MLP neurons of a small language model. Each row is named by its layer, matrix (gate and up: input weights) and neuron, and shows model dimensions 112-207. Each number is 128 + 32 x the weight over its row's rms, rounded and kept within 0 to 255. A neuron's up and down rows have the sign that makes its largest values positive.
After each neuron's rows, "fires on" lists the tokens most often at its 100 highest values on Wikipedia text that the model never trained on. A number after a token or word is its count.

L10.gate113 [106 141 131 135 169 184  70 148 117 104 114  71  98  69 155 151  63 108 157  99 161 120 166 134 158  92 112 124 116  66 157 129  90 109 134  95 121 144 122 186 142 104 137  89 124 123 112  84 160 129 131 157 140 123 203 164 189 167 194  61 151  83 163 158 125 130 102 120 107 139  93 155 183 145 133 200 128 122 107 175 116 163 112 140 160 107 162 111 171 155 168  99 156 114  78 109]
L10.up113 [163  91 123  96  93 108  72 147  96 164  98 148  81 128 143 134 132  98 181  98 183 104 148 130 116 137 160  93 135  83 112 156  96 136 203 109 135 143 135 119 156 151 159 123  66 183 121 163 111 128 113  99 121 152 107 173 101 166 134 108 124 143 143 179 139 110 106 161  34 165 115  72  90 112 149 167 147  84 109 106 106 164 125  87 194 113 118 172 130  79 120 129 124 138  66  76]
fires on: " |\n" 38, "\n" 14, " gl" 7, "|---|---|---|---|---|---|\n" 7

L7.gate416 [107  93  72  83 109 123 125 145 106 114  89 124 171  44  99  93 115 132 155 116  99 108 124 151 169 125 178 146 112 150  70 101 148 107 148 113 155 155 122 101  95 124  78 161 100 149 136 135 162 153  95 171 140 155  86 133 191 168 120 104 114 116 149 136 128 116 125  87  56 119  61 153  91 162 148 121 150  85 126  72 129  74 143 167 129  98 160 133  81 133 131 118 116 112 182  83]
L7.up416 [170 115 170 149  95 208  79  90 158 134  62  78  71 137  84 114 129 154 171 107  62  87 143 148 120  86 180 226 121 122 117  73 162 127 151 165 154 120  92 123 112  83 117 131 143 143 105 185 142 101  89 177 114 112 139 133 171 131 122 165  70 148 162 141 170 105 186  83 109 135 114 109 112 144 132 116 124 113  58 117 120  75 110 105 175  90 159 126 141 189 104 125  81 153 207  75]
fires on: " an" 19, " a" 12, "0" 11, " more" 8, "." 7, "," 6

L7.gate640 [101 124 128 101 170 134 102 119 168 165 183 168 133 116 168 106 113 168 133  91 102 175 133  77  76  66 195 123 158 116 126 148 174 168 133 160 120 138 122 115 152 113 100 139 128 116 179 125 105 142  56  88 178 119 126 149  92 168 128 156 145 146  55  94 103 132 140 132 137 134 111 101 145 135 131 163 128  52 138 107 158  63 103 118 159 119  94 112 144 200  80  81 138  66 161 171]
L7.up640 [120 120  74 136 152 165 116 116 147  91  99  81 132 184 119  80 141  92 196 151 101 160  98 120 128 145 152 100 180 186 134 191 132 107 116 119 118 152 157 103  82  92 119 140 149 145 110 115 131 171  72 125 169 138  57 108  93 116  75  98 210 116 132 157  78 142 153  78 158 110 150 157 128  97 158  84 137 101 112 124  90 151 130 139  96 119  99 155 152 172 111 101 147  70 143 133]
fires on: "==" 30, "-" 14, " for" 12, "\n" 9, " of" 5, ":" 4

L6.gate126 [117 152 164 176  87 128 162 129 106  65 154 180  92  91 120 116 126 111 143  52 102 118 114 153 105 120 110 128 138 161 179 141 127 189 101 124 150 132  83 150 113  95  90 137 151 111 103 130 141 141 167 166  94 143  99 120  81 141 159 102  43 128 161 172 144 103 116  80 136 129  62 132 119  90 105 143 145  95 167  99 174 173 120 168 155 157  88 151 194 161 122 206  77  76 143 108]
L6.up126 [127 122 129 151  79  64 159  42  89 107  84 169 139 117 116 171 136 104 178 115  86 126  99 108 157 159  94 101  66 122 137 104 130 111 134 161 140 111  90 152  97 107 119 104 126 138 123 136 106 144 115 141 132 142 115 106  65 171 104 114  62  89 127 173 140 101 131 109 125  98  57 137 102  73 128 166 142  99 118  87  60 114 145 187 193  90 148 130 166 139 116 140 140  93  95 109]
fires on: "0" 41, "b" 7, " " 5, "1" 4, "7" 4

L10.gate138 [136 151 141 200 171 128 137  86 142 143 186 116 117 106 168 117 148  81 144 108  65  67 102 105 106 135 152 156  93 163 106 123 137  93  90 150  80 146 136 129  52 112  98 133 151 106 218 118  83 120  97 127 153 175 150 135 147 107 163 116  77  71 112 118 166  84 142 103 122 156  62 158 138 135  99  88 142 105 151 112 150 150 149 128 136 176 144 126 176 143 158 127 157  87 126 160]
L10.up138 [194 121 103 208 106 121  72 163  90 184 174 120 126  79 160 109 200 169 112 134 106  97 111 110 127 138 116  99 110 170  87  81 105  99  61 202 124 163 154  78 104 112 121 105 148 124 129 173 122  30  88 141 152 152 197 114 192 171 140 160 111 125 170 116 129 108 124 105 169  71 133 106 149 130 150  98  75 102 124 130 121  56 200 161 141 152  99  99 124 165 129 199 191 129  95 106]
fires on: " " 41, "–" 8, "97" 7, "K" 6

L10.gate503 [117 123  74  91  88 127 177  88 150 122 134 119 151 144 103 107 107  81 188 117 150  98 110 151 136 184 107 140 119 102 160 102 144  98 144  55 143 100 114 153  75 124 100 123 186 160 117 127 135 137 158 114 159 149 190  59 144 160 120  89 115  90 163 124 127 129 148 173 132 141 147 144 173 130 158 194 140 118  85 143 122 182 158 127 126 153 168 103 170 134 101  85 151 152  99 180]
L10.up503 [ 87 144 148 126 113 163 125 128  96 145 129 131  69 138 176  90 139 134 106 146 122  55 110 120 105 130 149 142 130 155  82  78 131 103 117  84  82 138  49 137 132 145 149 149 153 145 123  84  64 118 159 108 122  50 108 118 124 149 120  96  93 137 190 171  82 166 134 158  75 151  58 132 124  99  99 148 138 200 153 100 139 113 124 204 118 151 127 185 164  83 135 109  94 107 144 134]
fires on: " D" 82, "19" 9

L4.gate536 [139 103 175 112  95 125 133  71 177 112 146 131 145 130 170 132 124 114 118 220 126 134  90  82  81 110 151  88 161 126 114 154 113 100 138 162 175 157 141 119  73 145 115 115  89 117  94 100 118 121 108 161 145 148 181 170 168  80 120 138 138 122  90 128 166 137 146 156  96 125 105 157  55 110 209 137 184 130 119 150 153 167 132  90 140 119 197 105 137 110 135 147 136 226  77 138]
L4.up536 [120 140 135 158  87 156 152  67 136 145  60 114 141 146  72 119 138 125 137 130 121 120 136 107 111  89  90 202 108  98 116 105 125  43  67 121 137  94 112 125  74 150 162 113 166 129 152 154 115 131 134 158 113  98 138 187 106 118 141 125 177 105 180 157  95 115 151 137  87  94 101 112 106 100 104 162 191 127 146 134 138 108 140  56 139  98 126  87 128 134 182 119 127 109 108 133]
fires on: "99" 26, "97" 16, "98" 10, "," 7, "94" 7, "93" 6

L6.gate245 [108 115 126 111 162 170 121 156 114 146  89 147 110 130 122 122  86 153 121 154 144  93 175 124 108 123 186 207 152 118 133 186 149 115 187 180 112 152 128 145 103 141 121  88 113 167 121 146 140 187  67 128 187 183 116  87 176 176  86 136  63  73 133 114 149 142  86  93  91 131  58 167 103 184 117 144 161 104 127 143 100 119 116 130 172 143 154 157  80 124 151 112 129 149  79  93]
L6.up245 [115 162 123 118 149 189 162 143 141  92 135 187 157  77  91 143  93 100  90   0  56 170 128 146 104 190 149 138  88 204 148 191 160 130 136 129 128 127 146 191  93 144 106 156 104 104 106 166 170 103 137 131  93 151 116  96 195 167 103 116 151 147 140 164 203 112 140 127  94 118 105 103 121 131 153 170 108  88 134 156 166  71 142 111 158  86 112 153 174 135  85 119  67 134 124 139]
fires on: " more" 25, " most" 20, "0" 9, " very" 7, " " 4

L10.gate464 [142 136 166 151  66  79 143 111 149 128 130  79 114 162 103 135  96  71 148 103 152 167 103 169 166 119  85 141 199 140 113  85  86  89 173 106 120  96  80  75 105 128 125  89 147 110 166 194 120 114 106  87 112 151 152 150 121 117 180  61 108  88 141 115 130 119 103 135  74  82 142 177 133  86 113 124 136 131  66 142 114 160 143 142  75 164 158 177 153  92 108 139 137 105  45 184]
L10.up464 [ 61 170 126 122  94  93 127 161 138 109 149 185  81 195 102  86 167 111 150 109 121 141 172 134 111  82 129 100 185 106 131 165 142 142 150  77 135 129  75  81 184 163  99 127 151 196  73 161 134 138  95 109 149 160 184 153 113 127 131 156 153 143  93 125  99  98 198 202 103 101 108  92 127 137 129 143 111  95  53 122  80 121  79 100 139 108  86  88  85 142  97 126  98 121 168 101]
fires on: " " 33, " |\n" 16, "\n" 10, "^{" 7, " km" 5

L7.gate421 [ 68 127  99 130 139  94 173  75 155  85  78  87 137 147 104  95  84 121 144  69 144  93 113 148 129  88 142 160 128 157 165 126 135 134 162  82  82 108 134 126 100 100 128 172 173 166 133  99 138 140 113 138 124 170 142 134 135 113 179  97 124 125 132  76 114  96 148  71 183 167  98 100 144 111 127 127 140 117 135 137 182 172 113 128 100 157 207 135 154 111 172 132  80  72 144 159]
L7.up421 [ 51 152  87 137 149  82 176  62 141  96 115  81 147 186 112 108  86  87  80  52 141 117 105 146 157  92 174 154 133 126 152 123 148 120 181  96  74 116 109 146 132  90 160 149 168 220 159 102 137 130 120 147 133 155 118 132 142 101 170 133  97 115 114  96 115  66 129  81 169 155  96 119 114  74 117 101 141 163 122 106 168 154  92  69 101 164 169 113 177 153 139 133 114  87 148 168]
fires on: ".\n\n" 86, " |\n\n" 5

L10.gate362 [110 121 145  54  94 130 112 174 110  87 178 134  72 108 111  63 102 173 138 153 116 162 124 166  97  99 173 181 132  74 127 103  72  73 123 125 122 156  87 121  66  50 134 119 117 174 133  84 114  98 118 156 120  93  65 173 124 105 194  89 203 153 108  93 106 101 104 153 119 170 123 129 132  68 124  76 117 165 108  76 100 109 158 149 130 124 143 113 150 110 120 184 110 127 153 100]
L10.up362 [ 70 164 142 104 131 127 114  87  74  96 154 136 114  97  69 101  73  73 172 102 157  98 124 125  85 113 150 130 113 112 121 117 103 154 109 126 124 167 117 112 174 144 172 101 165 154  84 177 116 106 117 147 116 109 127 163 107  59 146 140  78 123 128 150 126 140 171 134 134 173  82 138 105 123 172 210 102 167 125 154  87 108 146 118 150 104  72 116 131 108 128 179 156  76 168 130]
fires on: " " 35, "\n" 10, "|---|---|---|---|---|---|\n" 9, "r" 5, "|---|---|---|---|---|\n" 5

L7.gate382 [149 130  97 147 144  78 186 182 131 116 134  94 110 113 126 103 110 140 181 144 123  93 130 121 127 178 104 142 151 106 148  93  33 165 163 119 131 145  73 114 157  92  87 143 171 155 103 105  57 106 119  94 127 133  67 113 141 138 167 129 190 146 113 147 119 153 154  95 181 147 131  72 136 130 150 146 148 169 162  93 140  93  88 160 127 164 167 132  70 153 149 149 162 157 109 135]
L7.up382 [109  80 130 143  79 121 123 138  71 107 141 128 111 108 214  72 129 135 130 148  87 124  76 141 120 154  76 126  88 124 113  60 122 140 145 117 148 194 110  94 129 126 113 173 148 175  97 108 117 106 135  89  53 129 133  86 151 119  83 154 150 195 116 159  92 194  96 140 181 161  50 117  99 108  89 219 126 130 126 111 154 125 128 116 134 170 183 120 139 107 140 125 114 147 136 139]
fires on: " f" 47, ":" 27, "." 4, " res" 4

L7.gate69 [ 77 100  82 118 124 110 201  48 136 138  84 108 143 157 152  92  98 142 107  97  95 112 140 131 134 124 125 146 135 200 147 171 140 137 147 152  70 111 190 146  92 138 120 183 138 186 170  68 124 160 128 134  90 143 133 163 116 144  98 170 114 116 164 119 150  66 162  79 151 156 130  78 120 131 173 111 149 130 132 164 170 178 180 111  83 165 151 100 131 122 217 159 125 102 132 145]
L7.up69 [ 76 161  90 174 142  49 147 109 102  93 107  41 136 178 127  86 109 133 127  90 107 127 113  88 145 160 108 175 169 143 196  95 153 148 147 132 155 128 101 139  77 109 120 138 145 193 195 140  70 135  92 137 109 195 136 169 130  98 144 128 106 130 116 103 108  66 100  95 178 165  86 145 122 124 124 120 157 132 149 101 142 155  89  74  93 107 158 124 166 159 182 155 106 100  90 185]
fires on: ".\n\n" 93

L6.gate165 [128  91  91 135 115  97 148 133 163 108 115 103  98 165 131 140 105 101  83 142 163 106  82  73  53 146 105 158 168  75 100 153  90  73 135  97 133 118 175 153  74 113 116  96 107 137 123 159 141 124 166 107 148  91  87 128 112  97 122 102 129  90  77 110  73 101  91 154  97 129 183 122 157  90 120 107 136 125 136  57 136 134  95 147 121 153 119 109  88 130 123 137  77 109 132  79]
L6.up165 [148 137 153 163 120 105 111 176 110  82 161  99 118 135 196 107 108 176 134 135 169  70 109  47 121 132  96  97 109 100 122  85 199  95 121 132 191 108  98 136  35 118 158 152 124 133 117 104 129 123 164 122 120 159 117 152 109 101 129 121 114 104 115  90 150  79 223  84 149 107  84 139 132 142 173 154  75 111  79 122 149 101 110 164 110 112 129 177 161  97 169  96 188 114 100 135]
fires on: "," 45, ")" 18, " (" 12, ";" 10, " " 7

L7.gate698 [122 164 119  96 157  93 199  58  75 164  77 124  91 208 131 145 106 135  99  91 140  63  87 103 105 178 158 109 171 123 185 125 108 152 130 104 152 106 146 146 172 153 128 102 181 149 113  88 114 177 122 105 111 159  90 160 120  94 155  95  96 111 162  88 176 147 138  93 144 119  97  80 101 115  85 140 164 158 134 120 180 159 110  90 127 161 108 112 126 105 141 119  92  71 148 113]
L7.up698 [109 142  12 109 133  79 135 120 139  93 164 115 135 156 120 155 112  50 132 101 153 110 100 122 155 112 110 140 184  92 169  94  98 109 142  96 137 136 132 177 110  66  91 131 121 195 187 150 101 107 150 147 117 151  97 174 160  98 132  79 149 156 152 128  60 130 118 123 151 137 134 178 138 122  89 146 230 128 161  87 138 134 109 153 110 125 152  93 125 137 124  96  56 139 125 186]
fires on: ".\n\n" 92, ").\n\n" 4

L4.gate366 [160  92 149 169 107 158  76 161 117 148 117  99 142 164 138 167 138 106 130 137 118 144  84 113 113 116 147  89 159 132 132 141 146 124 151 145  91 148 125 152  64 112 171 184 145 159 114 110 207 111 185  91 118 165 175 163 104 158 176 121  75  74  72  75 156 135  82 164  75 159  98 111 126  74  99 108 176 112 131 108  93 129 108 131 126 194 172 120 180 103  98 158 172 125 115 120]
L4.up366 [124 119  94 123  84  74 148 115 111 132 118 136 142 176 160 171  54 183 107 144 114 125 119  85 109  46 126 150 132 102  77 110 149 159 102 124 126 152 145 146 145 142 138 131 147 129 184 139  89 153 110 158 197  59 132 168 113 165 123 113 141 112 107 158 101 150 122 214 157 130 212 103 133 126  75 104 149 152  96 181 100  74  50 150 150 117 131 183 148  89 125 111 167 179 174  84]
fires on: "-" 42, " Ar" 10, "ac" 6, "o" 4

L7.gate245 [ 81 130 140 160 115 104  91 166 125 111  91 168 132 106 129 149 122 141  96  86 142 169 119 180 152 173 126 134 126 102 118  99 149 161 130 154  88  80 167 111 107 169 107 104 128 152 194 137 101 141 101  42 152 124 185 118 135 188 142 173 166 119 170 118 136  99 107 125 165  54  94  30 117 117  81 116 173 116 115 168 110  69  96 191 159 105  67 130  86 148 150 130 145  87 145 121]
L7.up245 [169 145  69 141  68  97 126 172 154 144 134 185 120 159 124 137 125 185 186 155 135  81 133 182 110 131  88 149 144  96 120 102 139  99  96 102 150 131 161 162 143 149 135 154 161  81 140 130 142 177 134 105  81 105 114 150  90 157 156 110 145  93 100 139 119 121 103 159 140 148  96 135 143 134 187  93 151 148 113 169 134 110 132 145  89 159 125 100  70 155 133 119 162 145 119 142]
fires on: " to" 27, " by" 18, " while" 16, " and" 9, " when" 5

L3.gate62 [107 107  52  99 141  78 135 106 145  98  84 136 142  85 175  87 126 147 135 144 104 157 140 131 133 134  82 139  99 138 120 125  49 109 209 171 108 109 132  82 118 129  73  87  89  75 145 117 142 172  97 104 147 112 157 127 107 144  64 146  53 101 126 165  81 106 146 110 147 122 136 141 106 125 155 183 130 169 115 103 151 139 110 167 105 107 132 104 143 115 171 161 101 114  98 130]
L3.up62 [173 111 108 143 111 115 120 174 183 123 114 119 167  64 145 159 138 155 163 136  83 115 157 150 149 148 141 143  70 105 190 133 115 139 139 191 106 147 133 118 102 111 102  97 152 111 184 126 191  60 122 131 100 106 155 108 187 152 169 127 141 127 137 136 145 165  86 130 124 155 170 207  59 148 123 137 158 126  54  79 119 157 227 133  80 110 118  64 131  92 108 167 175 166 139 159]
fires on: " However" 20, " because" 10, "et" 8, " although" 8, " though" 6

L7.gate276 [ 81 122  81 150 117 154 117 101 161 154 107 181  87 167 114 150  89 136 139  61 109 117 167  89  95  92 109 137 149 171  94 123 155 148 166  96 149 135  34 133 145 146 151 207 150 125 131  64 140 142 149 171 175 167 150  78 119 141 114 142  91 139 111 115 155 147 112 144 114 139 159 157 157 148 149 175 104 148 126 163 131 167 138 144 175 120 134  60 114 109 131 107 119 141 121  68]
L7.up276 [153 134 164 138 118 129 111 178  96 110 121  74 119 100 145 127 110 145 132 105 158 200 143  94 153 140 108  97  88 121 117  99  94  72 129 111 138  96  92 116 105 109 112 147 119 173 154  90 106 109 150 137 149  46 129 126 109 122  59 150 126 151 149 148  96 157 136 137 118  95  87 194 160 175 103 145 120 150 128 178 171 137 133 176 165  80 159  90 127 135 127 136 122 156  95  99]
fires on: "19" 18, "18" 12, " all" 6, " men" 6, " following" 5, "ers" 5

L10.gate483 [ 94 129 133  75 123 112 148 118 143 139 123  84 139 124 193  95 145  55 152 170  67 107 122 164 128 127 134 106 125 149  99 121 127 112 125 157 115 130 145 158 118 141  95 136 176 160 170 111  96 147 115  95 161 128  93 128  81 132 133 125 116  89 119 128 135  97  98  85 125  90 188 171 164  68  75 116 113 102 161 159 144 143 127 109 131 147  67 185 137 171 106  99 145 112 140 171]
L10.up483 [179  76 110 100 132 104 106  87 149 159 161 155 131 131 157 113 163  81  60 133 128  92 126 113 145 153 134 129 171  99 102 150 188  87 137  84 184 100 114 156  93 108 121 117 194 125 167 195 192 124 130  84 124 163 138 104 108 147 143 112 108  76 132 121 120  86 153 145 127  95  88 159 141 175 128 158 114 120 159 132 101  68 127 155 113 151  81 167 109 126 120 120 147 172  58 153]
fires on: "20" 23, " " 17, "19" 16, " received" 8, "–" 7, " b" 7

L10.gate619 [ 82 117 138 157 149  98  91 107 125 117 186 146 113  85 111 112 181 117 140 148  75 125  91 129  68 103 104 129 110 138 208  80 185  71  43 156 130 124 114  94 106 119  98 107  90 165  75 152 156 141  72 176  95 113  86 146 122 118 156 137 126 110  44 147 151  69 148 119 166 144 101 124 142 111 130 120 166 147 116 136 199  82 128 215 152 159  67 191  79 137 153 148 141 118 108 112]
L10.up619 [138  87 139 158 102  71 102  70 136 148 106 158 110 143 142 136 157 211 101  53 155 147 147 107 122 200  54  97 149 112 112  85 119 133 163 155 161 142 135  46 117  84 135 159 148 120 159 136 106  71 121 130 174  55  88 142 131 128 154 157  88 137  97 142 155 101 134  92 175 145 123  87  91 127  99  48 205 115 134  96 168 131 115  92 128 165 114 115 130  79  82 121 171 142 134 114]
fires on: " " 54, "-" 23, "–" 9, " $" 7

L4.gate659 [ 81  87 114 122 192 132 160 170 166 163 121 203 130 116  79 105  82  64 138 106 151 144 107  80 163 105 101 142 104 116 143  75 164 109 174 118 183  75 141 108 117 103 116 150 177 140  78 197 169 112 138 162 105 173 159 145  52 124 112 110 113 190 136 172 144 150 127  99 116 106 155 184  98 156 141 116 135 170 140  84 131 130 122 135 132 133 148 113 123 118 134 110 111  78 140 138]
L4.up659 [157 121  82  82 105 160 160 138 100 148 134 117 187 149  84 160  87 110 141 160  89 183  74 159 136 149  54 121  86 152 153  74  91 149  77 115 188 136 113 146 162  76 148  90  93 180 146 128 112 160 148 170 129 142 100 143 151 147  97 158 122 119 124 114 153 170 142 128  88 116 145  89  17 100 131 139 134 111  81 110 107  90 101 181 127 102 161  94 103 103 177 165  94 129  68  96]
fires on: "1" 22, "0" 21, "2" 19, "3" 11, " " 11, "4" 6

L6.gate75 [147 104  96 102 107 115 127 131 100 130 133 117 140 100 145 113 145  97 152 111 132 120 126  90  97 142 190 107 161 129  70 120  66 195 122 182 135 128  87 111 137 123 131 172 140 136 127 116 106 122 115 113 155 132 140 118  95 146 133 105 139 126  88 131 121 101 125 129  78  93 101  80 193 111 165 168 161 112 186  89 122 163 122  87  87  79 123 107 162 115 141 125 118 116  85 174]
L6.up75 [ 71 107  91 147 140  94 102 186 120  83 119  84 130 115  82 142 144 153 135 112 139 110  97 103 140 152 154 151 154 186 145 168  68 137  80 150  92  98 145 121 168 137 177 165 163 106 123 131 125 181 136 127 156 124  97  77 124 117 105 109 107  85 161 114 142 123 123 173 152 100 114 118 177  64 159 126 155 186 156 108 127 182 123 135 129 136 167  62 164 128 166 122 187 131 124 133]
fires on: " under" 26, " by" 24, " to" 10, " of" 10, " Under" 7, ":" 7

L10.gate701 [128  93 158  97 134 144 107 128 124 124 155 142 113 165 146 132 124 117 153  94 184  85 127 144 145 115 107 226 154 157 127 140 144 115 122 150 172 149 172 140 106 142 151 149  92 109  87 150 125 179 185 108 141  41 116  78  90 132 115 150 150 137 164 115  65 101 119 140  57 109 119 141 104 173 146 154 104 114  86  88 163  94 144 123 114  87 133 150  57 150 133  95  79 106 131 120]
L10.up701 [ 87 147 177 148 162  73 128 122 171 117  53 118  88  99 138 134 130 165 121 103 138  69 104 135 147 102 147 199 101 105 102 156  92 164 133 125  41 149 184 142 118 127 105 156 150 156 114 142  92 136 164 169 123 178 139 128 128 130 182 104 155 137  99 107 140 124 128 176  85 169 145 161 157 142 136 179 207 197 129 200  46  88 120 105  98 109 147 140 109 126 160 165  92  93 222  91]
fires on: " a" 35, " as" 21, " National" 8, " of" 6, " or" 4

L4.gate200 [121 105  55 154 117  70 143 131  64 145 163 112 131  83 184 104  99 154 114 178 130  72  90  78 164 135 107 159 103 105 102 143 178 141 115 202  77 161 162 181 102 158 122  94 153 201 150 163  65 167  28 135 112 113 109 121  66 196 132 148 185  86 105 152  88 133 132 150 146 116 132 109 182 153 132 178 150 140 174  95  90 146  95 151 104 181 157  69 141 130  59  68 165  86 154 163]
L4.up200 [188 132 105 107 130 158 110 175 103  99  82 148  89 199 178 132  86 145 129 141  97 152  92  96  57 147 108 123  66 188 170 108 103 159 135 104 140 202 133 113 135  55 108 120 136 177 115  79 121  86 110  91 131 138  81 118 143 146 106 167 116 187 184 185  76 153 158 139 129 178 127 131  89  67 144  92  70 121 105 112  77  93  41 161 157 148 118 127 153 105 156 155 107 104 137 102]
fires on: "." 33, ":" 16, "-d" 10, " de" 10, "-th" 4, " (" 4

L6.gate678 [199 160  65 154  96 117 130 168 139  79 128 170  86  94 130 103 163 144 131 184 164 132 102 111  81  85 190 145  90 108 119  50 150 143 139  86 147 121 180 125  26 176 149 104 133 107 152 131 140 124 110 105 102 135 125 167 131  86 122 127 199 106 109 126 169  85  95 114 135  91 114 107 143  47 125  47 152  93 167  42 146 183 128  96 105 126 105 157 125 118 152 133 109  34  96  82]
L6.up678 [174 159 130 186 107 140 155 184 184 119 103 177 167  69 154 146 128 132 107 130  58  80 143 126 101 156 100 137 127 141 124  79 117  46  94 139 126 107  69 169 124  81 123 154  81 179 111 118 113 141 144 113 107 131 127 157 133 112 150 101  81 102 119 160 145 135  98  76 126 127  76 160 121 142 151 141 132 164  82 101 135  51 138 131  76  81 119 125  89 106  82  82 168 154 131 176]
fires on: "," 21, " (" 17, " was" 17, " =\n\n" 7, " as" 6, " became" 5

L3.gate231 [ 77 130 121 124 124  97 136 140 116 182 120 163 161 140 181 118  97 109 143 101 154 146  83  73  89  97 136 147 146 200 128 171 180  87 116 152  93  94 123 114  96 136  94 115 142 159 117 147 125  76 130 227  89 117 112 102 177 161  83 146 144 163 108  80 127 100  90 157 122  81  82 180 137  97 157 160 165  88 134 158 134 170 234 167 126 104 122 131 132 193 122 148 155 141 116 163]
L3.up231 [103 151 133 168 169  70  59 117  46 148 144 124 147 115 109 143 108 129 102 108 148 167 111 140 184 144  84  97  91 125 154 102  99 118 114 198 114 177 115 208 114 105  80 119 127 160  87 183 143 149 121  85  71 145 132  91 115 181 118 164 150 109 106 127 133 179  91  83 121  96  87 109  12 143  79 103  82 138 134  89 177 102 119 178 142 142  97 104 103 133 132 133 138 128  93  98]
fires on: " medal" 17, "1" 11, "4" 6, " Silver" 6, " Team" 5, " Player" 5

L7.gate646 [132 136  94 102  71 133 149 164  98 150 146 164  74 157 200 149 146  95 119 118 106 157 135 136 100 140  94 128 125 159 177  87 147 165 124 142 164 119 153  83 151 192 165 111 111 161 122 118 125 199 144  60 109 109 123 145 123 118 179 120 185 131 194 143 138  96 186 120 107  89 110 108 136 112 117 158 165 103 116 109 153 126 156  90 120 143 159 171 142 142 152  92 119 126 147 106]
L7.up646 [128 124 130 137 117  60 130 172 130 147 140 140 105 143 131 120 118 140  96 125 187 156  86 167 150 146 100 233 132  88  89 144 193 113 106  87 125 145 154 156  58 139 116 216  68 103 219  97 126 138 110 192 145 166  82 105 175 122 133 113 109 164  97  85 137 144 156  96  73 166 152 168 107 170 121 117 107 140 156 135 110  97  82  66 148 108 136 120 150 124 132 199 117  78 186  87]
fires on: " the" 32, " as" 23, " a" 22

L7.gate579 [147 151 102 102 119 141 148 177 141 158 106 150  94 119 119 154  88 116 152  47 182 134  98  65 169 183 144 175 156 123 141 117 107 183 168 117  91 101 125 137 149  91  80  92  32 112 143 107 129 201 181 129  99 142 113 133 121 120 118  82 147  95 146 112 143  66 125 113 119 182 153 142 129 155 133 184 154 175  93 102 173 117  50 151 146 177 130 119  89 146 149 159 160 124  80 170]
L7.up579 [103 102 143 169 154 127 105 118 160 114 102 124 108 151 149 137 147 121 104 149 139 131 120  93 176 146 162 176 171 150  93  63  66 177 160 175  79 169 118 116 166  65 184 163 103  90  84 168 114 125 141 135 167  82 170 103  99 104 132 108 131 121 127 158 148 165 104 156 118 180  36 135 139 122 124 115 114 140 101  80 131 126  84 113  67 142 100 144 120 105 120  99 132  88 142 126]
fires on: "-" 21, " (" 11, ":" 8, " p" 6, "pl" 4, "19" 4

L7.gate677 [102 121 124 103 147 127 161 111 100  65 117 124  70 171 128 154 112 115 172 119 183 105 103 175 181 142 152 190 172  68 151  78 127 135 139 156 118 112 146 139 151 136  85  73 112 182 159 172 101 166 116 158 157 156 105 135 131  88  69 110 144 169 126  92  99 168 172  94 118 137 134 142  95 133 170 125 129 128 108 120 150 177  66 118 124 107 110  86 140 175 145 159 161  92  92 166]
L7.up677 [119 177  98  67 106 104 156 129 133 134 130 147 104 138 140 148  78  94 160 158 102  83  92  90 163 134  71 189 154 118  94 159 126  96 136  61 109 109  96 103 136 145 114 150 137 110 180 136 100 131 107 154 180 102 173 104 139  99 155  76 143 129 119 185 136 175 140 116 110  92 139  83 161  39 156 109 135 128 109 121 113 135 106 124 134 132 144 138 154 118  45 116  93  95 115 153]
fires on: "19" 24, "18" 15, "4" 8, "6" 7, "1" 7, "7" 6

L3.gate428 [102 130 102 127 137  96 139 172 167 117 100 114  91 121 177 127 116 140 179  64 130 193 152 117 116 121 141 102 150 102  93 119 135  82 120 115 155 138 177 165  56 114 120 137 155 167 115 146 102 154 194 155  89 151 107 188 152 173 162  76 165 161 130 147 140 116  83 166  76  83 122 148 110 116 158  93 143 152 111 124 160 185 135 185 185 113 115 111  86 136  93 149 215 102 156 119]
L3.up428 [133 142 174 120 122 102 132 150 156 183 157 134 172 112 113 203 129 168 129 145  76 118 159 148 120 116 144 182 165 159 163  52 144 161 131 124 111 135 112 130 150 141 150  98 123 101 103 126 149 161 102  93  84 115 123 163 136 138  84 106 139 146  46 133 143 154 139 151  95 160 123  90  92 140 107 142 123 151 115 100  90 159 138 158 150 141 159 132 124 152 190 111  68 143 135 113]
fires on: " " 79, "3" 7, "7" 4

L10.gate337 [ 73 126 200 143 143 143 127 129 143 114 158  82  11 152 159 144  63 113 152 101  96 192 118 121  56  68 134 148 135  99 142 133 153 114 172 135 192 126 134 164 116  89  80 102 117 102 207  87 181 146 141 145 124 169 112 171 115 157 130 197 123 155 137 146 163 164 157 156 133 157  63 138 108 121 148 136 105 152 163 175 116 176 131 134  88 123  71 123 103 129 144 177 179 122 101 121]
L10.up337 [147 172 150 156 154 153  97  87 120 147 166  93 141  78 146 101 120 122 112 151  84  89 141 120 161 126 153 102  98 168 188  72 107 132 143  94 116 196 127  83  89 146 131 130 100 148 160 125  92 129 147 110 131  80 120 164 160  90 137 152  70 116 138 153 138 111 128 144 150 147 180  89 180 135 157 162 110 149 117 139  55  90 135 166 175  92  90  92 118 125 171  91 186 124 123 158]
fires on: " " 30, "–" 26, "\n" 7, "19" 7, " name" 7, "." 5